python train.py --n_layer=10 --d_model=256 --n_head=4 --n_kv_head=1 --head_dim=64 --d_mlp=1024 --vocab_size=2048 --activation="silu" --norm="layernorm" --norm_place="pre" --norm_eps=1e-06 --positions="learned" --qk_norm=false --attn_scale=0.125 --bias="none" --tie_embeddings=true --parallel_block=false --init="uniform" --init_std_qkv=0.0413 --init_std_o=0.0 --init_std_up=0.0413 --init_std_down=0.0 --optimizer="muon_variant" --lr=0.0132 --lr_mult_qkv=0.4 --lr_mult_o=3.0 --lr_mult_down=1.5 --beta1=0.95 --lr_head=0.00646 --grad_clip=2.0 --warmup_steps=200 --schedule="wsd" --decay_fraction=0.819 --decay_shape="linear" --final_lr_fraction=0.05 --batch_tokens=65536 --seq_len=256 --doc_mask=false --train_tokens=254600000 --steps=3885 --dataset="wikipedia_en"
MLP neurons of a small language model. Each row is named by its layer, matrix (up: input weights) and neuron, and shows model dimensions 16-111. Each number is 500 + 40 x the weight over its row's rms, rounded and kept within 0 to 999. Numbers have three digits each.
A block is one neuron, or neurons of one layer that tend to fire together. After each block is what it responds to, as a language model described it from the Wikipedia text at the highest values.

L7.up121:563458522419509508545527549465468489489488467453419490552519511453532553478478589489550499551451515488441541478518507454530398522420510501511523492513523481451507470573540530370507484473452462497484565509497572473444466453522448511496545501529484513491468487547555512544511448444487513532
L7.up462:538488480416475476434426570522415511492473402444533444512493444495461465507409522494474457510506455530596514483452531516498517536543500427526478510436460468513465566498508459469500433498420582464513508507500463460553535552423494530502589506521488550522544513517573476488453529470548564493
L7.up543:514558455403520487508512466442414450511388469457482506541579445450565555498521543536533492526521486510546589469568489456544487582488476484453496516497525515552553423509498503540457554522485466466488497527547485443489479535491500554447511502565546446549452495585515480489464588487479466576
L7.up589:506499376592542540516467493521480457529461443479536529545561573458515483548538553477508504521394471520488526493479476417570452490471511480458436482497547424470547507508542430489480543496523434454461516537450480488566502467461476583543565486510486460454546457500496487481473445477570466478
L7.up596:506571475499465470488485494465578539410475587484486488486498457487483520522533515487465457555478567534500521542518487445532515491459517475540524547520384498517499514529539518461499495491449592497452513560477540528442544518469505492494460500466513513488412530457537522534466455459508513518
L7.up723:470507518551431449516546498510482553516468501444538458485520452509533447477424611506424544506474498472502529538536530427476465518527514579478428465599542499515577551520553500560505541538457490501489532572493443518536516536472510480530444532565449498538562471505481416461551489496413503518
L7.up822:513505459459518559502475531568503441420516480531491473506452417466437517510467499539526486518461438573451488428519463469557499534551470416394486554533562534483509480518508499488461467469450464501522537521520522451498485561433475575519486508482450509464471484452575469528465461507537477562
L7.up852:561457492485487393504474465462426503503496503527496466484483469507471568500536555494529485560422497425501493532488539508544517520498525483577491466525473510479515526512505523455541600478551528520455562514510524439474544480498494541503558544508514536527511468498466514549549511483521417513
Responds to: Fires on the word-start pieces "at" and "p/P", both the preposition at (at this time, at the) and split words like attended, attached, pursuing, philosophers.

L4.up996:576497541491489510525460516519541494494496470572487444454490482519453521476610502519532447523552501516510520402518427554488457507525549551511492500482480482489596442519508448477474494413551485517521439454549520445516465475417537511533498477522479550538435465498575464498390458424574512540
Responds to: Closing pipe or line break ending a Wikipedia table's header row, just before the ---| separator, e.g. "Pts |", "Votes % |", "Agg |"; sometimes pipes in data rows.

L7.up1:529463429547421547470453500511510496506484501494529520542497478509549539517518510517467518620503503488514482476458555499478480512562525480397453460477499504428491486552534561449536458426486486442451497454543501545566546528539553551467544524498521468473491473471506521529487471544468457454
L7.up12:404454416558437591515448472544524408549541460486445490515550478489452532457592528476535501546526562434567492526509502634511484437531456441481517513491436447497532481552514537472501519456488496539507487459502510513514518519439522525530565443511443513494478512467483500440564492522486514478
L7.up187:467507496484458435569533513487509499521510530468487492535444520538523528454461573562501508465554517433498512570534437591537500452547480558526463491490428484491515467517500507518561561462468542472505478495490479483572454490566549419597548460441502474498454579545414511444572478492535519489
L7.up404:519515494517545495529508492489490481461469432474492510563480458524501518449442509484509534495512505499505506479474529465513449498506519425458416490456472449486521511458498442477526507452469518518528498575516506501506596528559534422492493467543524455526509531462466504476497428443513437615
L7.up496:486366453465462481458480516534503481512458550457487470535462506535494462562578502479501527527482598487504488559510479564456462451485452462452453558458466498511508436537548445505590471515471456496589500531421485430496454553498501411504542505462474466536513562492475520480504459411577505552
L7.up690:488537520432463486401487495473574527421483536513457507513447519536541545434567480445438550477492504540480509452404442515480459436564472509493441535527506507528498487428541536491471489476494507543468497531504598483490460547500531477439540466580529469480482558472471516485468510496469479533
L7.up777:479427516394471501464510580528495443482473481538471507448508492440462484475534570526473482561454444485498568577512494476541469468492490506498509500519473533500436428518525531561537545458466579456586504424542531515496564512539558472439507535481517517542470567524473547509518441483490446525
L7.up860:488521490461513511566430500452461505510502491498516502454492472462463490514435473518545498485473498528497430538524544502507494456471438524551476512487444533462547494494566566512472616475410480366458507509513509441535561497567578546520551535516529521613524484506498516481560453558435481512
Responds to: Space before a clause's main verb right after its subject (they, the series, the song: aired, rose), plus mid-word pieces like Ches|s, ves|s|els.

L6.up33:534488495474552449468427485527498572539467467524437474429574580478499499454518471547516444536500558509485510508523457471490532501495523435550471505529465500517554490502559488429566499475492505487430473473474500537471522497497495446427581465478504444497534439456505472546494537485558546492
L6.up258:377519486519517487498503434494437414459402482485507529497544540476516521481518512469502514519423487534468469509528543498549526449442499445530540501513448508507501468571515453496552488469546519528477449523555559463414537518513549468428521496482492497530564446423476546467513439499444543486
L6.up366:488439523565531526496506505551455432513492397496475497430508534527442408508516443522528524487518493527494548484494540517498438503479504477512494537514486440539497551498474473506492396517587465483519508524469513492474497504491528413417466555480535458475457518435407465474537487523489429529
L6.up383:450481539505577480476483506475509535501489468493522489487462496523554530484579474474620596534507573489462474467493493539482546463570454500515523499493551457513473546480503490512509444516513396497441453461454538447500476526468459493497471508581494376443487420529524424440440532504530451511
L6.up594:426466515531582551408452448460502517465476509481517470364583501517423467549486528451533509462518512437495464506527566479491526428492468512452436528489497497513523501431534549471537523480476444452519503461486491447455492472477531455533530543470564495472474544538530426520494523519504477522
L6.up775:498565527586558501565478531548508476524460429523486534422454514452542556514482447476520488513456528508466497456516531489558518525538491455582522538481494518472492522467495558505558501558482452455457554534435439485454491514487487448446528460511501462515530549522479514438564470458499522516
L6.up840:552489495486614468488476506539459532479545451517452514428536481427496506495484525539547464432463518484474523501523468529468521502554460440541552523438469525520551433493488485417496454489497497531501464511443549478439465573504475465455451521511482505440431465535535461478503446545564535435
L6.up906:511537505531468533495498502539538526484516395457424468495470468365479518432490511527400510527538496561392481447555513528434506480455501517534517492395491591449490508491530517555554512450488484503463571504439573470486546495547489529457544589477503488480516550508446457478522476582457474480
Responds to: Decimal points and thousands commas right after a number's leading digits, mostly election-table percentages such as 94.3, 50.10%, and 31,500.

L4.up827:555572484506505463532518517455521470485539513539451510517574456502495548598519516497448521448509523566455476541562475538491463458524447511462549494438480540490465509544471460459510413554435468476483474510470486492506586532502530509553515502535570469509533556505505547450528523479454457518
Responds to: Word-internal subword pieces right after an initial capital or accented letter, mostly in names and table rows, e.g. L-or-raine, Á-l-varo, L-lo-yd, plus digits and coordinate symbols like ′.

L4.up256:440488546526464499507528514411491569536508525508529495515521566502525488462552500526491454554436524498482507459493499448471475527435501512550475472587449487495472548465527462488548468491446561429582512527493453492448492580509506498551508456507448519545530546443504499504458469495481501571
Responds to: Fires on a lone P or p opening a word split into pieces, like Press, Population, principle; occasionally other word-internal fragments like k in Trek.

L6.up76:452493483458442509472443462580526469544487452478511438520569506473515463480471540469524468528419464504435481563507487588525557497553476501475435509411533469507533548504508498509477465447528443497566485620466515461508496509595436469521532493572466434484454536513500580561508547482483432512
L6.up175:475498546497466441469518529476529586500546515553481540460468523460515515440580500526527531474463501523528530523491518548537408458493469521473525496529490446552529530454506577569504539478478435466514492564502527413520393539501508541509475488469520469525577486505516569547532494428476506510
L6.up271:484453491515504508479539510486512529427426481475521497514534456509439463463448507493524449495532525513485481497497456506494448508546444491488537486532534518519476505434521534494522455513506555507429482464481519474460560573521451525498518508446553495443520494425579537526633457536494488498
L6.up412:501542459529472519524521502463539481448570494465550520469479514486527488430547540530497460511447555460469496532504455583527501452554466536424464537478466464520462623478505526594623501567543504525469482495491560520550552537509485498536482530462471511511426495471496554434498518486541524523
L6.up509:462488426478481502439495417430553473491587542478504511532540465521482504476517512514519497508453494573513460509497470427518480482433494466524486526488424461542466500525488534506617536493523459491470544494443475438542520532470481481469539566422373514495474531517521564495437544493483539514
L6.up813:553473428517528496475465508514475536502416460561531567558490521466464518420437413558537475531462461526491468512533485524532509410506471525485488491506490495490520565476483590493456497455551519495518543519458511484511557519458532467520573429463506508511486491510482502510428485527449408466
L6.up884:575485455456464528543523486459537519532498477542579554488493480525481492506467564548482485457507450456474544470488482526557486473548471521479452489524465414512529474521452482508490510489465507502523496460484581489472489543497491575550532503512446431457430476443477478514562522410481514417
L6.up1017:441531488480440560520466515446522447496528487492498483495476504515411555451523507495536474560476511496466454467528555546577489460486556518432463531574532553500505502429393536601542488500518545521474462542498533494471541464517526484520549488501549478565516519510506500433499615476483489511
Responds to: A bare space token right after a determiner or possessive (the, his, her, a), just before the head noun, as in "the job", "his phone", "the ban".

L4.up116:511491461556529456552530456538498546463469529471551522476434480512550535489483459534544545504460581496513520380472609496468475511524460509502532461485492511426551518534533496445547531527564502514505486494545502423538505408594526494540484485497523430431539540520479494453478564490495540501
Responds to: Digit pieces just after a thousands comma or decimal point inside numbers, mostly in election or sports tables (1,857, .205), plus occasional mid-word fragments like th in Elizabeth.

L7.up13:543487476480480438456533543445502521511539477559453515455466472497553505478582540509441515365526519416497422520570512509469547455511544501490515513535472500627507484527511519474502417528425525433540490545557501506488439534485517453498465460533554437518518525462443549412488486550564463474
L7.up29:550473405503489478533440476478510520508535495448553510494482488473487529573541513483496505501492508457500443535490583471478412515515552442499514493550517498518519482394524515468509444491476516507471511522419505525480454514585482527543474419511550522461577465513491505436549527571532498526
L7.up42:496394492461505522534523547460482501462495448461466505443567466519516466554458591524498550435461498467383493452561466469504495559517471515500467533474548413480594529492483471509503408462505417471534530567502439508543422552474598463567454531548532555562467504526519512527513529455523504480
L7.up134:591432486547545504479511459518405500563482440488466447559526455533500513540478534484550468461528511480484505455477446407482541490545502446534515501512537440491553450572547441601465427499526497503524551484571491504553533461561455435534458463500497577474505451558521560496469474431505427465
L7.up348:497521479489552431466504524607496439485488486438511484457439494460462481498477473541512542494488502456491474476558573515543440438478525588492592506455510531510507451451488525495448459525533430492432557526418544529537442505560510492508476573457504446477514529582500523515580498501477512466
L7.up662:544480512481418462532538554579448433524447508432413514507466498523452461498491518483485464452441551429541456483481538563476502464469535534506540455484423473531561524498448528499507451512495400525537552483515505453504526543507509494447522446494553525578525485477460461515569444464492481470
L7.up707:540522584518478470532486540546483556475583475511437508544488513527529502550405518423471495510509568501499545459555526450582508441522567413497518456527527506545462490498528465477500530438519490499501525513465531544474462482419503608513489495534466475573545509504553484566420487511488480526
L7.up950:493455468414505443483523466524474563467466511483558481432593478513456531477504465504474521466540529566576558467534493495531460496532496442529527601442398494488545505505499471511548526511502464499477539470522456513522541567485486463513467528404559530457550502515529513539515461491571503537
Responds to: Newlines ending rows of pipe-delimited tables, such as election results, chart positions and track listings, right after the closing | or the |---| divider.

L6.up7:564511483444502461492452508524474503528474445529451521546491483545463494368532502535545480483504482447484464465508477547567531458448524513479467504500495419449551413529554520493470495507508541470524525472476499476459464458447528517513489481466524528527508495539388529473488465487491457504
L6.up220:502489480458483516486496522535536563452489444481578539547565508482448496492527506503582509452459517489510514564589506539454517457531495520474489531504523569527484470438399480455465431585494516566536503481483436488517521513489537485497447433472557445512519555520474523537534547484455417501
L6.up632:567489453431577549540469498492487536512459521477482536498549533414477499413422523463479449527542587453516563485512492534531449443492467481501550508455549495521559522501514520521578428549465517564548453531549528530523550500501541468566519412506500508567401478532509434565453484540531540497
L6.up694:601524465537436517458514462505492498474449541480512526458526459438482516468475437483495527524481489533520463472515490514509554460586465511477488473503465453501531511502543428593559452536497484464630504514507486441463540542504435511497443487518431544509426526555509507501496475544520498476
L6.up832:496487512506496570469482478472544568475517490568514474525565523530486526440517522555461523507491477487453479467479436491531575469529467550403550429471486522484519461515481469471486591487523552521497499459565494476511480425443550520567466534490418429474472534507523484473526555526506503486
L6.up882:481442464549532455530466528515459490450493433552488459483512498484443460526471499538446538483418521512480489462537516495505515457481510537535507521495501467475465393548546574434431536482523534448532501529470532486504500510543516541500505474439426513551570543509509492491461508489467495541
L6.up887:551478567589526479577502513466419566454464454516511536510532453442428489490490500486503541457465462494519536460502491525530493528504497498469581514542510501497464457466523519442455491509512493517565566551550542403508490497497514577466458534539563510515457490499541484443492517534491534437
L6.up950:544478517605518509510497469442466518459503579487491488429486475520556512458482537548537495553445497426523588451551519515537445495508447520529501483556472444527476508469543479488500476457471579553532448497489550500485534543546505531450496531522569536498486571517448445483534441532521454502
Responds to: Line breaks closing wiki table rows, strongest after election-result "Turnout" or "Total votes" rows; also sentence-final periods before a new sentence.

L4.up99:484433479514546497503481512451495527515445545404507516472533461573560585474529509511528531546465516541465439498528528543511534521546524406476494521538503509521570527427549426498495481503513478478500522520547541540471461488438480521448487507493497447562500497544478506447541485473449456481
Responds to: The preposition "in" introducing a year, place or time, and month names after "On" or a day number, such as "in 1921", "On July 13", "16 November".

L6.up162:528450511549549575512510514497499554425506492450503447557556495458487549497479489410517503458503468535522597451515504498583483510434450443528494586510489463597538478513568477555464511435451479484465503468467516471474546446522488571497511547425517535498578524484501516586505508467444399486
L6.up260:469546528555510473482536521536496561466569510499549568497519564550520550436581510506482520519471482492475494482480491559505432470453384458544490518447554475518526459545492550499521490486455539480500462544529471471594577462511478560509565490539567527502496525488465430569546562492503447497
L6.up308:447494475449507512486457563447477540388547479477521512516532485490537558495435521489557501472523440482496531499459490438461530532521523542464515485492526511559434593517460509521473524493420476411520442512464461452462542476555525515522448582548551508486513503413519447475465518521493450551
L6.up323:512519496414466529565471461515544503497457523456551484510486568504557452484504503461490444537518501512473468491479478500448499447489530464420485430463562465482489508535509519459478458472497493506539423503447452517485546530521579509535546478450449544446503511445533523501512561497443476459
L6.up479:441474529514524505541440489504494457470481463526501553522479474490461509481455503537451466473592456522532496475426494414460554489504514445475489483536472555539510516445568508497524514489493452556557535476485482476530503495464527448529518462542434580497469529490565568474519514533497423530
L6.up514:521553475516457545534504479530566449500449534534490444504444484461516534473422446528492527578501515487460449542493427509438517462525515477527506454488514525511483433432496535498449478507436446499467497448458514512470523429507440485581540496470485476514537482538515519516526505530454425493
L6.up843:501521522486446517427478509560511526559480530512454503583543500544490501486532500537458525474497455437513509472384438399517439485497486465495523531533482510547471474507525535523571512469437541522468458505454495577534500536485502518454459481478493519473461430491449489460408537470512516511
L6.up955:500538469503542561471464535514521487452500492493572522634506453531501524539498522458423526543477491498511523498512491471489521538438486435487523463593457518443510432511554514491481543518466485454501487512440559480497534471486502586514520518466521541483477449489515528477532448487526438503
Responds to: Fires on P or p opening a word split into pieces, such as P-rada, p-rices, P-resley, P-DC; also on sentence-final periods before a new paragraph.

L7.up146:507501507477525483457500490595525455537470458437564583541506571523480446522462439453496465446447445556491537565536463507590493500509531471488521528509475527504511509527560542449503514526470506463465459435531564603468409521518478516469442542566545462497511444491538540509527474548484464532
L7.up353:473500510527532481629504555419517426517543536502519566620560493516536505579532539475442510492562508456506490572538516465526506451535497485460515507499453499549500458525519504536531482531456512487443526475498503469464518439433511424495479508443502462636530592538486524488531489489399532536
L7.up441:566538468523618493461505505504503568543510497488516496523549499512551578598491601466493490471441543463544499528524498478443564499544522419462447444463504502472506485481483445552462523523542485590539466539512414526547443549481497476534535495457530500467493518462533456533565415560547500482
L7.up504:476508495539534503484448494506494503515624520495545540556434564502499508568553459556456474467487425484499475457483447540548498528568481554534471511401601505486514550531552508433510493483506468533571478536432503498469472497482519493508550448428515455519551491510528510535506486516507436480
L7.up531:478497476509517487511474439485456465470552528476457538493494473553516533571498547556472511502582536459537565411540509508426494521458452505501504530461490482532541521472471503519479485515565460530471473508489541511466543515430585517559582522497517461457483507489539490485535457571401506543
L7.up536:547547495505533502491519529478443502580574452470492529488525423538475518638512493494552509487472427498449543488615535503468572494491472510587497482485458465509520531491559523481460529475488475483505486550543555507454533490480512483519439537489522422503504532488524489595522520551533501510
L7.up586:480486457568537478567483532467480475474454515433472454449490471540569553559588529475508415481516472563479547533531512534555454497479492499538528545505545507523432442499455523521557531482424459533550444549517530512493504567439500504523548508443559524504539486569469466509505464472450519447
L7.up945:502555456434505482432528477465443533484476577532504549571539492512539501480494484512520526542533521503503461476480484551515498486544504489487526424519474589492482467563514521475467475439443569520512552549513493481482467491552493506424399434526466574516513419472562537553470522558507463478
Responds to: Prepositions, mostly on (also in, from, by, a colon), right after a verb or noun and introducing a date, platform or place, e.g. held on July 23, stream on Peacock.

L6.up44:486459504458470528500513569503531509472508526502504499526486488531492530495603492563425505520467454513512480493457549440527468526480523515452496488500536564499522501513504481489442486472536481532501516513478487484547462461563490509525495536527523517492522545517477530545461496520464405462
L6.up173:452553483512509469517484478498493526415464563476537475568481448534520449513454548573464495542457416460505491485507448458515491590537527577496477473444483470510547444467508515482510454505481463562498544469465494511509540550569469570568491499525610463531538526493513476432528366463444534497
L6.up297:508557475518481483473445486466524484487526469484531530541573425522449597520564530515504481519560479481513496544579537606573567552544437506450481551459495478581502572480479521518435475447447486475579511511527522530472533415484493481518544504517484489493482488516490581540511425503463424531
L6.up302:480526483480543460466472474480556495532515557481509537579457466506504510482478492531510470435477488509506485513474554484467456453469471436534411411467484472496539502543488498546470519560540518447512524492461578414518501478580522470533507417515496410540523520428490482512517536509421511469
L6.up582:571448573584490514498432524435565518512477504565483468451475442530462472585548483550477482568499547496458502478480540505511497507549465469429469514491529567530518496436507500508517547513460450507496535523482454522485508496470539567496518567532533494540519493539518531540546491521501449485
L6.up652:429530496452579481475515447479527453450467522524545533533496443507533539576521526541465479467542498444476500468458495483523539530493510529489427485472524548517605537442515498501531545542506448523522532552479567477545603487574514520531532435476524466542527455537540531395460516521478464556
L6.up682:499520467521508444460499495444495523471566431503448436503506453572630607494443511562566493506423481543539523523502542538526574529498500460550524511469504483475449452477482508507551484497465486507529557562475423549506483467495533514462509505478480465377520480521505525498574521538479468498
L6.up730:465467533540510510554410476477410514536500525493491513498474534452506574541427504578531572520555554539400541538500499540473546518472480478497511508521551514485562548469480525540492528537479518514570521494499551512451539504471477555462501560468502450523457485460545574492473440561438490524
Responds to: Fires on the preposition "on", most strongly at paragraph starts before dates ("On 8 December", "In July 2017") and mid-sentence ("on a sound stage", "on vinyl"); weakly on "Ra" fragments.

L4.up536:542431509517474520494482483534478608506558534497504461523482484444508513497545463480427497522518523479573465545512478533594534438499496569485430479494448548476461489460548527529496505457525468475506501518465551546590533492507471522487492515573496550557485566500500481487445528500474498507
Responds to: The space or first word-piece that opens the main verb right after a sentence's subject noun phrase, as in the track peaked, Fiedler garnered, Justice re(jected).